Part of a small language model's weights: 16 heads of 32, LayerNorm before each block.
MLP neurons of a small language model. Each row is named by its layer, matrix (up: input weights; down: output weights) and neuron, and shows model dimensions 80-207. Each number is 128 + 24 x the weight over its row's rms, rounded and kept within 0 to 255.
After each neuron's rows, "fires after" lists the tokens most often just before its 100 highest values on Wikipedia text that the model never trained on. A number after a token or word is its count.

L8.up156 [148 133 126 139 115  98 117  97  91 130 124 128 150 162 159 177 138 101  92 146 127  90 135 154 127 129 141 147 104 119 137 162 101 148 123  99 110 140 140 103 122 129  50 119 150 121  97 138 109 128 181 126 181 125 104  96 121  76 159 172 139 134 116 134 117 106 130 144  90 102 105 112 147 100 129 149 122 138 118  88 135 162 111 111 180 159 151 104 115 126  97 130 120 131 136 119 138  97 129  88  97 126 128 105 175 137 151 114 126  43  77  92 125 134 135 143  98 130 164 127 114 140 156 111 116 129 143 123]
L8.down156 [ 81 113 156 116 144  96 135 151 149 104  96 160 180  89 130 137 109 150 104 117 113 164 152 106 114 128 101 145 177 147 120 137 161 135 146 135 114 145 104 151 153 168 143 155 107 130 125 121 145 159 149 147 101 116 117 128 124 171  68 140 143 122 140 133 100 137 117 108 101 119 163 116 156 109 132 136 161 108 134 143 140  81 131 173  99 135 120 141 140 149 174 145 127 134  95 142 128 114  96 135 104 138 150 187  96 101 103 112 133 173 131 119 169 110 124 108  74 106 106 165 131 109 138 133 125 128 122 114]
fires after: "s" 32, "w" 9, " p" 6, " ex" 6, "mp" 4

L9.up450 [ 80 117 127 112  97 132 117  95 105 131  83 102 149 160 148 141 105 138 149 134 157 160 141 149 127 104 154 152 148 103 103 125 155 129 123 106  99 147 105 116  70 161 126 138 107 129 121 182 101 133  92 136 129 143 126 128 119 124 148 137 124  82 120 138 122 166 131 157 123 176 158 105 119 156 134 121 105 119 137 123 154 157 160 201 151 113 111 158 168 117 125 159 113 162 118 161 139 129 109 130 135 157 108 139 132 109  90 120 107 110 138 122 149 138 123  97 125 132  92 100 113 162 149 126 143 153 138  98]
L9.down450 [153 149 113  91 101 105 133  82 140 138 143 126 144  81 141 102  91 124 107 150 132 144 103  79 106 100 141 113 156 169 170 112 126 130 135 148 142 105  98 184 144 120 124 122 116 139  81 108 135 136 120 132 145  84 103 134 110 128 123 200 120 117 145  97 160 140 140  86 113 104 120 129 160 125 144 140 132  97 131 171 110 140  80 113 145 123 144 163 126 155 134 128 132 113 159 103 150 146  89 158 146  88 131 133 142 115 168 115 174  78 150 133  99 132 109 140 106 108 100 146 141 141  88 152 123 133 129 134]
fires after: "p" 20, "P" 13, " p" 8, "ch" 8, "c" 7

L9.up861 [ 96 139 148 147 179 127 158 101 126  98  98 144 128 174 155 141 163  84 122 122 120  76 157  90  95 190 108  84 123 145 116 113 131 126  78 140  91 159 129 118 138  94 111 139 140 198 173 150 121 111 122 155 109 117 124 108 131 131 113 143 127 121 104 140 162 138 142 111 172  85 122 137 151 142 121 127 156 179 116 152 132 131 191 142 120 125 120 101 121 138 146 136 143 156 129 169 146 164 125 127 147 130 125  99  82 183 147  95  91 149 101 154  84 114 161 169  89 155 159 115  90 119  80 139 109 141 135 179]
L9.down861 [158 107 111 151 146 120 132 142 126 163  90  94 107 143 119  85 156 131  80 165 187 161 133 120 114 113 138 117 159 114 133 167 131 124 111  91 136 117 177 142 129  85  81 112 134  95 127  90 121 131 140 121 106 155 158 143 165 138 133 149 118 108 133 160 109 120  97 117 145 123  88 113 102 155 112 119 131 145 139 118 153 178 120 117 118 149 160 121  93 126 125 132 149 169  99 159  93 138  97 110  97 149 158 148 106 121 159  80 130 118 112 132 109 146 144 124 103 125 175 167 117 177 101  88 120 117 137 127]
fires after: " |" 68, "." 5

L11.up70 [133 102 152 121 120 171 153 109 118 127 104 121 130 118 132 116 144 105 120 113 149 130 122 129 133 137 113 162 117 116 121 135 129 116 129 190 137 169 139 147 152 140 166 128 112  97 140 157  97 172 126  90 118 119 141 131 108 151 107 125 142 157 114 134 123 117 148 130 147 179 123 140 146 105 113 117  89 181 131 116 115 142  82 114 163 117 112 108 152  89 118 135 141 121 138 152 132 169 143 132 149 145 175 139 112 139 110 121  93 160 101 151 163 152 133  66 117 158 103 140 156 148 145 125 139 161 145 108]
L11.down70 [117 146 159  98 148 107 121  55 126 109 104 133 152 128 107 135 124 151 115 143 161  71 142 113 123 128 124  98  96 163 136 160 134 146 123 142 142 122 145 144 141 101 134  98 106 128 166 129 131 137  91 148 140 120  95 182 168 114  46 111 151 109 134 147 109 112 128 107 112 141 115 121 133 104 129 119 119  95 160 121 104 134 113 169 152 131 104 113 115 161 103 117 152 126 117 120 141  89  92 146 132 111 126 123 115 148 135 125 103 143 139 156 124 100 132 136 110 150 120 128 113 118 133 123  97 120 102 127]
fires after: " comp" 26, "p" 9, " re" 6, "t" 5, "c" 4, " f" 4

L2.up87 [116 110 145 193 114 144 156 124 112 129 116 116  90 106 141 109 120 144 125 152 113 130 106  91 143  99 126 162 154  88 137 132 145 152 174 136 146  80  96 189 110 121 133 107  89 133 160 110 145 137 119 105 141 103 113 139 124 138 122 120 152  94 150 115  94 193 155 109 139 129 158 113 117 133 131 149 137 107 142 104 175 165 120  97  96  99 138 127  91 113 134 154 126 140 132 151 123 138 118 162 168 127 129  99 144 164 112 118 156 129 160 156 131 120 125 141 109 118 136 154 107 105 111 131 112 123  74 122]
L2.down87 [118 106 121 172 115 101 146 134 157 131 104 157  90 134  97 128 131 142 160 132 124 124 106 109 159 133 148 143 132 127 127 116 121  94 174 160 154  87 128 162 144 147 122  98 136 110 158 121 111 133 152 156 160 131 125 113  92 143 145 122 120 136 181 112  86 181 138 106 104 119 142 118 107 116  98 113 107 128 128  59 135 152  53 115 134 129 176 133 119 126 147 163  80 137 149 101 123 125 138 122 117 107 116 167 142  88 146 137 126 114 140 136  99 102 111 113  92  93 131 122 151 104 146  78 125 119 113 139]
fires after: " (" 22, " " 21, ":" 5, "−" 5, " |" 4, "|" 4

L4.up755 [139 141 105 128 118 128 127 120 129 191 129 152 119 121 105 126 128 104 100 138 122 138 115 133 121  92 110 154 112 105 117  94 126 129 150 127 110 128  77 144  98 130 177 125 124 142 133 143 159 161 100 107 103 118  93  78 157 128 171 132 132 138 149 109 126 115 153 139 124 117 108 151 126  86 133 138 144 136 134 130 141 136 121 120 132  67 135 117 198 132 160 142 119 106  96 123 139 143 145 154 111 150 136 120 135 108 147  65 141 120 113 173 119 112 150 154 115 136 107 109 119 140 108 160 161 150 130 142]
L4.down755 [106 115 136 132 110 116 118  91 171 104 127 158 131  71 133 105 115 103 137 136 132 114 153 118 110 161 126 132  86 125 135 127 152 120 118 115  91  73 137 126 148  86 169 125 141 130 131 130 104 101 139 110 119 125  99 176  98  95 113 100  89 127 112 161 149 111 146 159 108  95  82 126 126 126 127 152 123 107 158 123 138 140 101 111 142 174 132 145 171 150 109 117 140 144 145 115 122 142 139  93 125 143 118 146 148 162 102 174 110 135 138 118 162 119  95 150 185 129 160 149 152 132 158 130 156 133 126  89]
fires after: " " 19, "-" 10, " (" 7, " de" 7, " me" 6, "lic" 4

L10.up119 [118  88 115 148  71 158 104 121 163 201 102 144  94 112 143 161 144 151 110 125 140 139 102 136 137 110 166  97 139 126 142 114 115 165 161 167 121 121  95 117 114 143 128 137 175 148 136 142 118 131 164 119 121 113 103  90 134 118 138 137  89 152  94 110 122  80 134 163  74  92 127 116  87 144 105 163 127 108  89  98 114 140 129 117 109 102 115 108 162 125 133  99 122 126 132 100 142 138 145 107 134 155 139 137 123 179 141 106 132 108 142 176 152 121 111  99 124 107 141 154 151 117 103 119 126 108 155 153]
L10.down119 [ 99 172 149 104 140 145  92 134  87 181 148  94 121 145 101 127  82 123 163 113 116 105 145 122 107 132 156 125 167 167 180 111 125 158 143 138 159 137 108 108  94 103 103 116  81 141  92 156 173  95 152 120 105  88 127 146 148 155 127  95 142 138 151 122  88 120 150 139 132 155 152 177 128 114 110 141 107  80 122 117 108 123 102 148 140 145 143 149 130  75 139  84 137 138 150 185 115 117 128 121 132 150 163 148 125 123 128  87  98  81 160 121 136 147 100 107 134 146 102 145  78 185 153 134 156 110 100 140]
fires after: " " 35, " in" 11, "ex" 8, " con" 7, " (" 7, " re" 5

L17.up639 [103 171 119 101 106 115 129 122 121  80 131 121 150 118 102 127 125 166 187  59 119 150 140 125 113 144 122 100 111  91 160 138 160 161 111  91 106 144 179 109 135 161 119 171  86  88 150 160 153 146 124  96 159  84 114 152 114 139 108 131  55 131  90 131 126 112 112  98 122 157 145 131 167 101 113 153 102 139 151 159 160 138 148 115 133 119  84 130 129 115 130 115 122 117 157  61 104 144 105 124  85 150 148 158 174 135 163  92 123 149 104 145 104 142 157 122 125 118 130 141 119 152 148 126 139 147 148 163]
L17.down639 [ 98 124 130 105  87 131  83 115 120 126 168 160 155 142 137 109 107 143 127 123 132 146 155 155  72 157 131 134  56 134 153 160  72 113 124 123 129 132 123 141 123 142 121 106 109 124 167 148 152 118 133 160 123 127 134 176 132 120 110 177 140 137 114 161 149 121 104 102 121 164 130  82 103 106 165 186 149 151 174 122  92 143 129 126 147 129 122 125 172 125 126 154 131 128 127 140 160 126 139 103 134 105  82 133 168 145 168 128 165  77 134 130  99 120 150 106 108 144  75 105 136 137 170 152  99 109 127 160]
fires after: " " 37, " f" 8, " S" 7, " be" 5, " st" 4, "-" 4

L10.up888 [ 83 137 123 128 140  82 165 132 163  76 124 151 130 108 150 131 126  87 130 120 162 179 133 144 129 150  91 118 138  82 125 182 137 168  98 110 127 135 142 137 131 148 104 108 123 118 114 129 135 120 113 127 152 129 146 104  93  93 142 109 136 150 155 117 111  96 156 107 112 139 129 135 151 124 129 174 121 107 156 117 176 156 159 143 161 122 144  94 155 142 132 134  97 133 135 136 146 151 107 111  81 123 110 113 157 108 111 132 129 114 100 155 114 108 143  90 101 147 164  72 116 150 173 142 120 141 138 151]
L10.down888 [119 115 149 127 110  82 139 110 132  98 124 143 127 123  82 134 144 147 157  76 140 125 160 144 108  76 114 166 140 155 119 132 178 103 193  98 151 139 123 122 124 171 111 130 171 164 119 146  99 117 152 124 114 141 121 184 119  72 128 129 121 150 172 162 148 116 100 137 100 133 101 146 137 179 136 130 100 108 120 113 125 107 164 114 104 151 127 138 160 144 109 130 107 137 153 151 104 121 121 132 162 105 109 146 107 144  88 166 151 128  96 137 152 138  96 119 157 135 110 181 145 101 110 124 129 153 126 111]
fires after: " " 45, " ex" 7, " at" 7, "-" 6, " sp" 5, "s" 4

L2.up517 [ 94 119 151 129 151 101 163  97 131 154 129 119 127 117 124  83 128  93 140 110 110 100 145 164 149 159 104 128 145  93 140 136 135 115 152 146 159 112 148 121 126 132 138 154 104  88 115 167  81 164 159  79 106 101 122 139 140  99 140 149 119  71 130 102 164 119  91 138 111 130 143 134 157 120 154 130  85 122 103  80 134 129 101 132 106 119 115 122 172 156 142 153 166 161 102 102 103 138 140 125 123 126 142 126 137 135 123 156 115 122 122 104 171 138 174 164  88  94 151 139 103 138 107  79 107 127 169 138]
L2.down517 [122 148 116 158 112 100 131 143 116  87  95 117  91 142 120 117 138 160 133 111  97 106  92 123 144 141 118 142 159 146 131 133  87 129 133 131  91 128 133 102 120 129 139 166 154 101 156 171 104  93 131 127 146 143 160 132 125 131 139 133 142 109 148 167  88 127 140 117 166  88 133  87 152 112 173 151 151 123 124  82 130 102 151 135 144 136 139 129 127 143  77 147 108 123 142 147 106 100  99 104 113 123 175 172 153 139 175 137 151  96 162 135 110 164 177 147 136 135 135 204 139 115 140 117 102  94 118 148]
fires after: " " 27, " de" 10, " re" 6, "-" 5, "•" 4, "b" 4

L4.up679 [116  66 117 139 159 178 151 134 114 166 158 140 104 111 126 112 116  80 130  94 116 137  93 104 125 137 120 122 112 141 122  97 109 111 108 103  85 151  99 141 174 151 127 120  90 153 151 100  85 158 116  84 116 137 150 132 179 112 151 128 104 115 164 137 138 101 171 124  94 127 155 179  97 137 141 158 146 157 159 147 137 146 120 120 155 132 162 141 128 110 139 115 126 151 138 112 106 103 148 103 119 135 112 173 140 154  87 102 130  94 143 169 167 158 107 147 104 121 152 111  73 125  96 107 148 167 133 158]
L4.down679 [139 111 117 107 116  90  97 118 170 144 137 134 132 140 104 138 185 150 135 103 154 117 151 148 125 134 140  98  88 152  99 137 120 126 183 115 105 118  81 140  82 106 134 100 136  92 127 194  94 120 144 131 117 127 104 101  84 100 127 110 102 122 119 113 135 132 122 124 127 127 116 114 124 138 108 102 103 123 161 123 128  93 150 157 154 107 166 166 163 133 131 139 142 124 131  96 166 139 138 182 127 111 138 111  86 117 141  92  96 124 160 113 112 126 153 157 107 132 147  96 132 179 138 190  92 136 116 156]
fires after: "-" 43, "'" 8, " (" 8, "w" 5, "ter" 4

L2.up591 [115 133 159 152 140 127 131 116 136 126 118 132  92  98 167 105 132 127 171 159 161 131 148 116 137 128 156 130 131 131 131 127 134 153 151 140 147 110 128 137 100 130 116 126 122 100 158 113 122 134  71 111 125 121 114 160  88 138  95 146 126  82 127  89 107 188  89  81 141 141 104 144 115 119 113 160 119 142 153 115 168 165 113 116 128 134 120 166 106 134 171 140 130 158 144  89 125 141 112 141 161 111 120 150 152 167 140 126 143  93 125 108 119 114 110 146  70 104  69 176 134 114 131 141 103 123  97 107]
L2.down591 [152 129 134 168 128 136 127 102 102  96 106 134 153 143 108  84  95 100 125 137 137 119 133 102 136 157 170 133 133 121 142 123 115  95 133 173 148 118 157 155 171 139 102  92 135  94 127 113  56 124 133 157 137 171 148 136 103 128 121 148 118 144 128 129 108 155 150 137  86  81 150 136 147 134 116 125 136 100 137  94 159 127  98 147 108 119 158 124 110 134 168 120 130 123 153 117 132 138 143 124 104 131 166 166 134 150 148 143 155 127 130 118  96 135 139 154  84 118  93 121 146  76 123 101 126 161 107 135]
fires after: " " 33, " 1" 7, " G" 6, " |" 5, "-" 4, " (" 4

L16.up201 [ 89 138 137 124 109 149 130 131 122 114 128 151 146 115 150 126 150 134 142  76 114  98 129 122 103 162  77 130 135 152 148 147  93 162 137 115 113 117 122 119  97 118 147 115 175 147  93 144 112 138 110 124 142 115 134 128 131 106 129  95 130 119 139 119 116 141 123 167 164 150 102 104 146 150  83 130  78 169 137 147  98 131 164 167 140 124 166 124  84 118 139 152 149 114 153 158 175 120 124 154 138 149  98 131 143 155 137 126 152 105 103 114 124 160 124 168 119 150 141 129 154 139 114 118 147 126 127 167]
L16.down201 [151 112  83 119 145 122 101 133 175 129 112 127  88 125 121 168 175 127  91 157 132 179 121 115 104  77 172 124 101 157 139 129 165  94 123 186 161  96 109 147 104 124 147 164  80  99 163 130  96 115 132 130 159 109 159 161  94 144 139 132 146 138  89 135 146  99 126 174 111 120 116 156 125 101 156 130 171  96 136 104 143 151 103 113 168 109 106 128 143 132  61  99 131  90 139  97 135 144 141 126 123  90 105 105 141 107 116  76 115 157 143 104  84 148 116 179 110 107 152  92 157 132 153 134 140 179 138 122]
fires after: " |" 34, "-" 10, "," 7, "d" 7, " in" 6

L10.up520 [116 141 163 147 133 102 144 161  91 102 148 171 123 132 142 164 130  86 141 130 106 127 128 113 121 149 110  97 155 114 120 123 119 123 113 122 125  94 114 134 138 121 125  92 134 159 122  99 104 157 117 119  95 144 146 144  68 122 138 135 132 133 127 174 126 125 131 121 157  76 119 130 156 106 169 126 105 128 111 141  87 157 145 130 166 155 141 144 123 154 128 115 130  86  98  83 163 182 137  83 145 165  98 104 121 171 117 148 113 133 104 147 102 120 112 122 169 170 183  98 133 141 128  83  76 104 173 120]
L10.down520 [177 120  90 162  86  86 145  97 125 152 158 142 141 118 126 141  97 142 136 139 140 121  89  94 116 116 120 109 152 123 146 115 124 109 158 133 148 155 138 112 152 145 112 159  81 138 139 156  77 122 148  99 121 168 124 131 108 117 142 123 157 176 129 135  98 119 158 123 122 105 112 126 114 134 137 119 163 137 158 106 124  88 101 141 131 115 123 107  95 130 192 152 110 128 129 100 148 103 124 118  98 177 152 114 118 153 160 110 128 130 111 151 147 107 143 140 100 102 146 123 156 122 157  92 135 124 142 111]
fires after: "|" 19, "." 12, " F" 9, "ed" 8, " make" 4

L11.up380 [118 138 130 135 110 130 165 120 111  96  91 129  95 135 127 120 169 107 134 142 183 126 121 149 122 136 168 120 128 163 131 122 113 169 126 110 130 137 155 133 120 117 138 108 151  79 141 152  98 141 142 132 130  98 129  97 123 144 134 140 105 165 148 152 128  91  73 100 138 158 142 106 116 136 130 166 164 125 125 124 135 174 127 169 148  94 112  93 150 119 127 112 147 126 185 138 120 136  78 171 132 150 109 127 140 164 128 134 177 115 134 118 150  40 103 119 108 127  79 140 125 128 124  75 126 174 124 129]
L11.down380 [113 122 127 156  89 132 106 122 155 111 139 143 184 129 151 115 141 152 128 162 151 105 122 112  76 154 140 147  94 142 119 140 128 150 104 128 145  91 165 125 141 104 164 140 118 128 154 114 123 101 111 133 134 142  87 134 121 110 125 128 120 101 123 141 124  88 105 155 122  96 115 151 119 100 129 163 113 104 102 102  60 101 127 111 124 137 178 119 151 148 119 136 109 140 117 162 108 104 112 147 151 197 134 182 146 134 120 108 138  72 132 108 135 159  77 106 143 130 102 135 154 138 111 142 159 105 132 106]
fires after: " |" 33, ";" 7, "o" 6, " " 5, " No" 4

L8.up798 [147 127 115 126 146 126 135  97 112 163 110 149 112  79 137 129  85 101 140 157 157 126 116 128 119 112 132 138  92 138 116 167 152 137 125  87 162  89 119 130  96 133 154 143 109  70 135 147 121 169 135 120 140  99 166 137 122 105 105 105 135 139 148 139 118 163 145  89 133 159 112 128  96 110  91 120 152 130 148 153 126 130 136  94 175 121 177 120 154 132 124 142  91 119 155 156  90 150 145 115 104 118 157  93 160 114 119 168 134 121 124 112 157  98 153 108 140 156 158  68 112 139 108 101 131 122 150 115]
L8.down798 [122 121 115  93 135 102 127 138 129 108 110 151 140 158 168  81 138 153 172 152 147 110 122 151 119 104 143  87 172  95  81 123 168  96 126 178 143 109 148 147 100 176 104 146 149 141 135 117 117 141 124 144 124 142 120 121 132 120 130  70 137 156 116 126 105 144 133 121 101 131 141  87 151 165 192 141 133 155 136 142 122 141 131 106 133 143 173 132 149 144 106 167 110 173  92 151 130 114  72  88 145 121 108 129 126 132 109 129 157 112  91 117 124 155  76 157 111 149 153 152 156 161 108 120 108 159 124 130]
fires after: "y" 23, "est" 9, "ist" 8, "er" 7, "and" 7

L8.up137 [139 160 164 126 182 108 110 116 158 147  96 134 136 178 155 119  83 140  97 135 117 184 116 144 145 100 117 117 119 156 139 139 107 115 118 131 136 120 166 124 128 110 169 153 132 106 135 130 138 130 130 115 109 138 158 120 115 118 137  99 136 129 144 170 127 157 122 166 129 128  91 129  91 108 145 131 143 116 157 141 101 165 102  96  99 125  96 114 133 118 114 132 142 127 110 117 132 145 145  97  73 115 137 135 117 122 106 151 151 152 103 131 128  99 138 107 162 140 157  86 121 103  73 137 113 112 161 128]
L8.down137 [157 112 138 150 116 168 128 106 141 144 110 116 154 180 126 114 140 128  87 163  94 123  80 135  85 110 117  63 140 139 100 159 162 136 181 104 154 110 151 126 133 110 121 148 120 133 139 117  90 122 132 134 161 142 116 105 165 141 154 145 128 124 128 128 135 112 136 114  72 153 128 125 153  87 146 122 113 133 113 102 183 129 140 122  99 128 122 128  95 128 106  82 134 161 108 147 158 155 155 130 143 159 143 124  70 129  83 135 121 110 126 166 109  99 136 139 139 168 140 117 143 178 167 132 143 122 145 156]
fires after: " de" 16, " st" 12, "est" 11, "en" 10, "va" 9, "and" 8

L9.up655 [146 159 132 118 202 120 134 138 151 112 146 112 116  95 126 151  97 115 133 138 138 145 120 145 143 143 128  68 124 124 124  89 133 134  90 119 115 127 114 147 126 147  78 107 120 102 116 112 123 115 111 114 132 130 150 125 100 139 143 127 136 171 164 134 130 164 137 100 135 117 157 179 149 139  92 142 129 100 142 105 158 160 183 170 111 135 116 152 134 130 141 114 170  98 125 132 133 110 113 106 112 132  78 115 139 142 192 127 106 134 155 133 113 135 137 135 107 115 137 120 153 118 143 112 115 137  75 147]
L9.down655 [ 97 130 104  91 124 143 135 188 150 156 156  93 136 141 122 109 171 133 138 123 146 121  85 124  94 107 145 124  90 102 114 143 147 106 142 146 129  79 127 126 133 135 109 124 135 157 119 140 153 151 108 106 134 166 101 128 151 104 146 136  86 133 137 117 164 125 112 105 102  79 106 107 128 146 137 143 138 145 145 146 141 107 145  98 145 161 118 141 144 151 135 129 131 134 145 162 140 107 117 177  93 163 150 164 136 141 106 141 151 137 116 150 129 105 179 133 120 158  99 169 120 145 105 101 119 149 142 151]
fires after: " " 33, " As" 6, "s" 6, " as" 6, " Su" 4, "is" 4

L11.up781 [ 97 114 137 112 107 138 122  99  81  98 146 135 139 118 163 117 136 137 173 105 145 137 142 107 121 141 121 169 128 132 131 134 109 113  94 181 107 125 133 148 120 137  99 121 112 155 101 173 126 111  99 108 129 151 136  99  84 150 128 102 127  87 154 153 131 134 108 137 141 138 124 107 125 132 104 145 132 163 150 150 132  88  68 135 108 103 132 134  96  89 146 123  93 117 119 140  98 145 130 117 144 168 129  99 170 128 116 171 138 127 120 125 144 165 126 150 137 154 126  96 148 148 131 101 140 169 121 118]
L11.down781 [120 141 143 132 139 114  99 118 160 156 109 107 146 116 132  92 143 120 131 121 125 141 151 137 183 125 120 149 154 108 143 148 142 137  92 128  78 166 116 137 130 148 164 132 138 128 126 151 160 114 138 141 101 140 105 118  59  88 141 139 106  91 130 123 134 159 134  86 112  93 149 130 129 126 106 103  77 114 118 142  98 160  83 134 105 130 121 138 125 119 112 152 183 108 121  90 149 161  99 159 180 116 100 125 117 135 130 132 119 147 145 168 137 133 136 149 134 102 158 153 153 123 120 130 114 147 140 131]
fires after: "cu" 11, "-" 11, "c" 10, "p" 7, "mp" 7, "b" 6

L11.up272 [119 136 104 148 174 131 135 134 114 183 126 126 127 166 100 121 100 115  88 141 135 128 142 144 125 125  80 133 109 127 154 114 137 132 141 118  77 119 156 116 130 115 144 110 118 114 142 128 130 112 119 122 139 137 151 130 119  83 126 103 116 144 150 142 130 123 155 149 169 130  85 148 106 140 123 150 194 140 118 122 113 139 146  99 133 143 100 200 125 144 162 129 130 129 103 135 191 145  73 124 129 135 128 125 145 110 159  84  94 127 169 133  95 111 133 138 155 130 128 126 141 157 100 106 185 124 102 134]
L11.down272 [119 148 156 108 168 112 136 181 149 133  62 125 113 153 119 102 137 111 164 123 103 142 125 118 118 148  88 151 148 128 101 128 109 125 136 143 113 133 115 119 129 137 130 158 171 157 133 133  92 135 164 125 133  90 122  64 148 126 176 149 160 115 153 145 157 121 139 111 152 133 114 108 116 100 121 101 131 152 123 116 120 141 189  50 127  99 135 140 122 153 112 138 131 118  91 148 113 117 115 178 151 156 115  94 149 133 117  86 108 202 121 132 102 107 156 134 111 103 128 123 158 110 172 162 122 126 171 104]
fires after: " " 46, "-" 9, "le" 8, " mo" 5, "d" 4, " North" 4

L4.up805 [123 152 138 105 148 106  76  92 127 141 152 108 143 142 130 101 140 115  83 123 107 127 111 151 139 129 133 136 115  90 159 124 151 151 168  69  90 110 134 103 101 162 131 113 112 121 160 150 157 131 145 118 100 122 134 114 146 151  94  85 159 139 155 121 142 158 115  83  71 115  73 139 172 153 125 137 107 149  91 166 122 128 131 136 134 111 120 117 149 103 122 134 134 166 128  89 149 127 122 173 127 176 145 135 151 141 126 125 127 138 142 108 126 121  99  88 131 177 165 127 108 134 139  87 126  83  97  85]
L4.down805 [106 147  96 119 143 117 172  97  93 115 147 148 140 132 111 107 152 117 142 133 108 156 148 142  78 145 148 148 136 143 151  99 107 139 137 112 158 130 133 123 127 106 131  75 105 135 133 144 165 139 118 142 106 154  84 148 121 159 131  87  68 133 117  98 121 129 134 153 119 141 157 150  99  80 113  98 116 124 129  85 147 152 137 121 132 108 114  91 129 134 118 128 137 151  91 164 116 109 121 114 141 128 112 120 107 129 122 158 141 140 145 115 141 158 106 125  94 134 138 113  92 132  85  99 121 165 145 150]
fires after: "st" 21, "e" 17, "f" 6, "le" 6, " a" 6

L4.up142 [168 146 120 131 129 112 117 121 153 147 103 138 134 133  65 136  86 132 126 155 157 110 109 100 165 119 155 166  88 131 102 101 101 115 136 126 155 133 110  92 122  87 148 154 139 122 101  95 166 113 140 112  86 133 105 140 167 118  66 107 157  97 153 113 142  65 170 139 168 140 130 179 158  87 140 122  98 102 140  84 162 130 123 138  95 136  90 108 119 147 147 147 124 143 130 138 117 123 122 177 124 122 136 113 119 135 147 107  90 123  82 113 152 129 111 168  98 160 195 135  92 148 118 120 116 157 149 149]
L4.down142 [129 118  92 129 163 110 157 110 124  51 119 147 137 134 118 138 159  69  96  93 117 168 153 151  98 155 121 144  67 144 135 125 201  95 113 119 166 162 121 109 141 108 127 118 142 136 101 100 136 119  92 102 128 130 141 152 130 115 163 139 111 131 112 153 102 120 175 119 138  82 135 142 136 142 122 118 116 135 155 139 182 134 123 147 147 145 161 112 168 126 122 131  97 109  82 100 137 105  89 138 142 126 100 120 132 132 160 135 155 148 136 113 140 118 116 142 100 137  66  99  88 107 110 140 128 128 142  64]
fires after: "s" 39, " " 32, "n" 7, "-" 6, " (" 5

L10.up24 [121 120 126 117 159 121 148 107 148 117 146 119 127 111 134 130 129 164 155  83  46 127 110 130 177 140 134  93 128 130 168 123 129 169 102 125 145 117 116 139 132  94  86 123 132 165 121 136  91 158 133 106 132  95 172 138 170  98 127 113 122  70 168 124 137  72 140 144 119 141 158 161  87 128 161 116 105 104 137  97 132 151 100 121 164  98 139 101 124 132 124  96 124 123 129 100 102 111 139 131 136 166 133 163 150  93 159 148 139 140 143 152 140 139 139 133 148 119 150 164 120 136 125 175 145 142 109 122]
L10.down24 [145 170  91 116 102 113 123 136 110 142 127 106 120 132 139  91 150 120 103 159 106 138 144 144 143 121 151  97 164 119  72 167  84 112  97 147 129 164 106 174 139  91 126 128 123 113 148 152 124 108 114  95 127 127 139 120 146 169 146 126 106 134 140 121 129 133  84  99 115 137 124 154 130 154 112 118 144 122  85  77 140 144 154 142  93 103 150 113 148  92 121 118 162 111 135 137 133 113 110 129 168 128 133 107  89 114 130 149 133 114 130 138 140 109 104 145 108  84 161 148 152 129 138  64 168 164 118 135]
fires after: "-" 20, " re" 11, " Re" 7, "n" 4, " \"" 4, "ra" 4

L8.up872 [ 95 166 114 124 137 130 182 118 155  81 104 125 142 148 144 161  87 116 125  99 110 155 142 136 159 168  90 165 144 106 117 157  93 138 165  90 129 118 142 120 129 123  99 113 141 154 160 107 107 124 123 142 119 145 116  89  85 132 106 148 151 104 153 135 124 129 129 131 166 114 115 106 128 119 109 202 123 133 109 111 138 125 137 147 145  77 132 117 122 143 144 110 108 128 148 116 118 142  78 151 110 105 150 142 169 117 139 139 123 126 142  80 114 113 164 112 127 136 157 152 123 133  97 121 140 131  95 111]
L8.down872 [125  70 113 129 152 107 100 140  93 157 142 106 132  82 143 122 126 154 106 133 131 146  97 134 129 126 116 143 135 119 144 146 103 103 114 128 131 142 117 153 115 141 188 127 110 140 107 112 182  62 123  95 164 140 148 158 130 110 161 169 114  96 132 122 169 117 103  86 109 109 133 122  92 124 162 142 125  97 114 137 145  98  98 157  81 148 114 103 103 100 130 111 186 135 130 121 130 126 159 148 100 133 151 146 129  66 165 112 176 121 130 147 140 186 118 142 113 151 149 132 124 119 140 117 139  99 144 118]
fires after: "s" 22, " S" 15, " " 11, " p" 8, "S" 6, " (" 6

L10.up595 [133  94 124 149 112  90  79 108 162 117 171 116  95 120 132 139 120  86 131 155 155 102 124 120 117  82 107 116 148  85  96  76 141 124 124 113 176 143 103 118 142 118 114 122  91 142 118 112 142 171 147 181 173 145 115 161 110 111 162 112 104 115 164 144  99 153 135 132 129 101 107 130  84 147 119 171 103 167 138  88 140 142 155 119 119  52 132 107 122 116 122  90 129 136 127  93 154 123 114 113 154 128 117 125 124 166 120 136 132 125 119  99 149 124 112 170 140 132 104 176 114 154 129 102 115 137 140 139]
L10.down595 [118  94 117 170 127 124 148 147 130 100 161 116 135 116 107 132 137 171 128 125 129 161 182 155 120 145 147 160 127 117 107 115 128 109 132 102 145 117 108 149 139 177 162 119 130 129 141 143 137 125  86 140 125 113 111 117  51 132 113 122 148 153 161  95 144 135 113 150 117 138  87 114 155  93  64 143 133 131 159  92 129 137 153  79 123 117 133 151 120 143 143 159 144 159 116  97 119 130 140 171 165 118 122 130 152 192 127 167 140 128 145 140 139 101 124 129 124 102 115 147 132 156 133 145 159 152  92 115]
fires after: " G" 20, " O" 14, "G" 7, "o" 7, "O" 6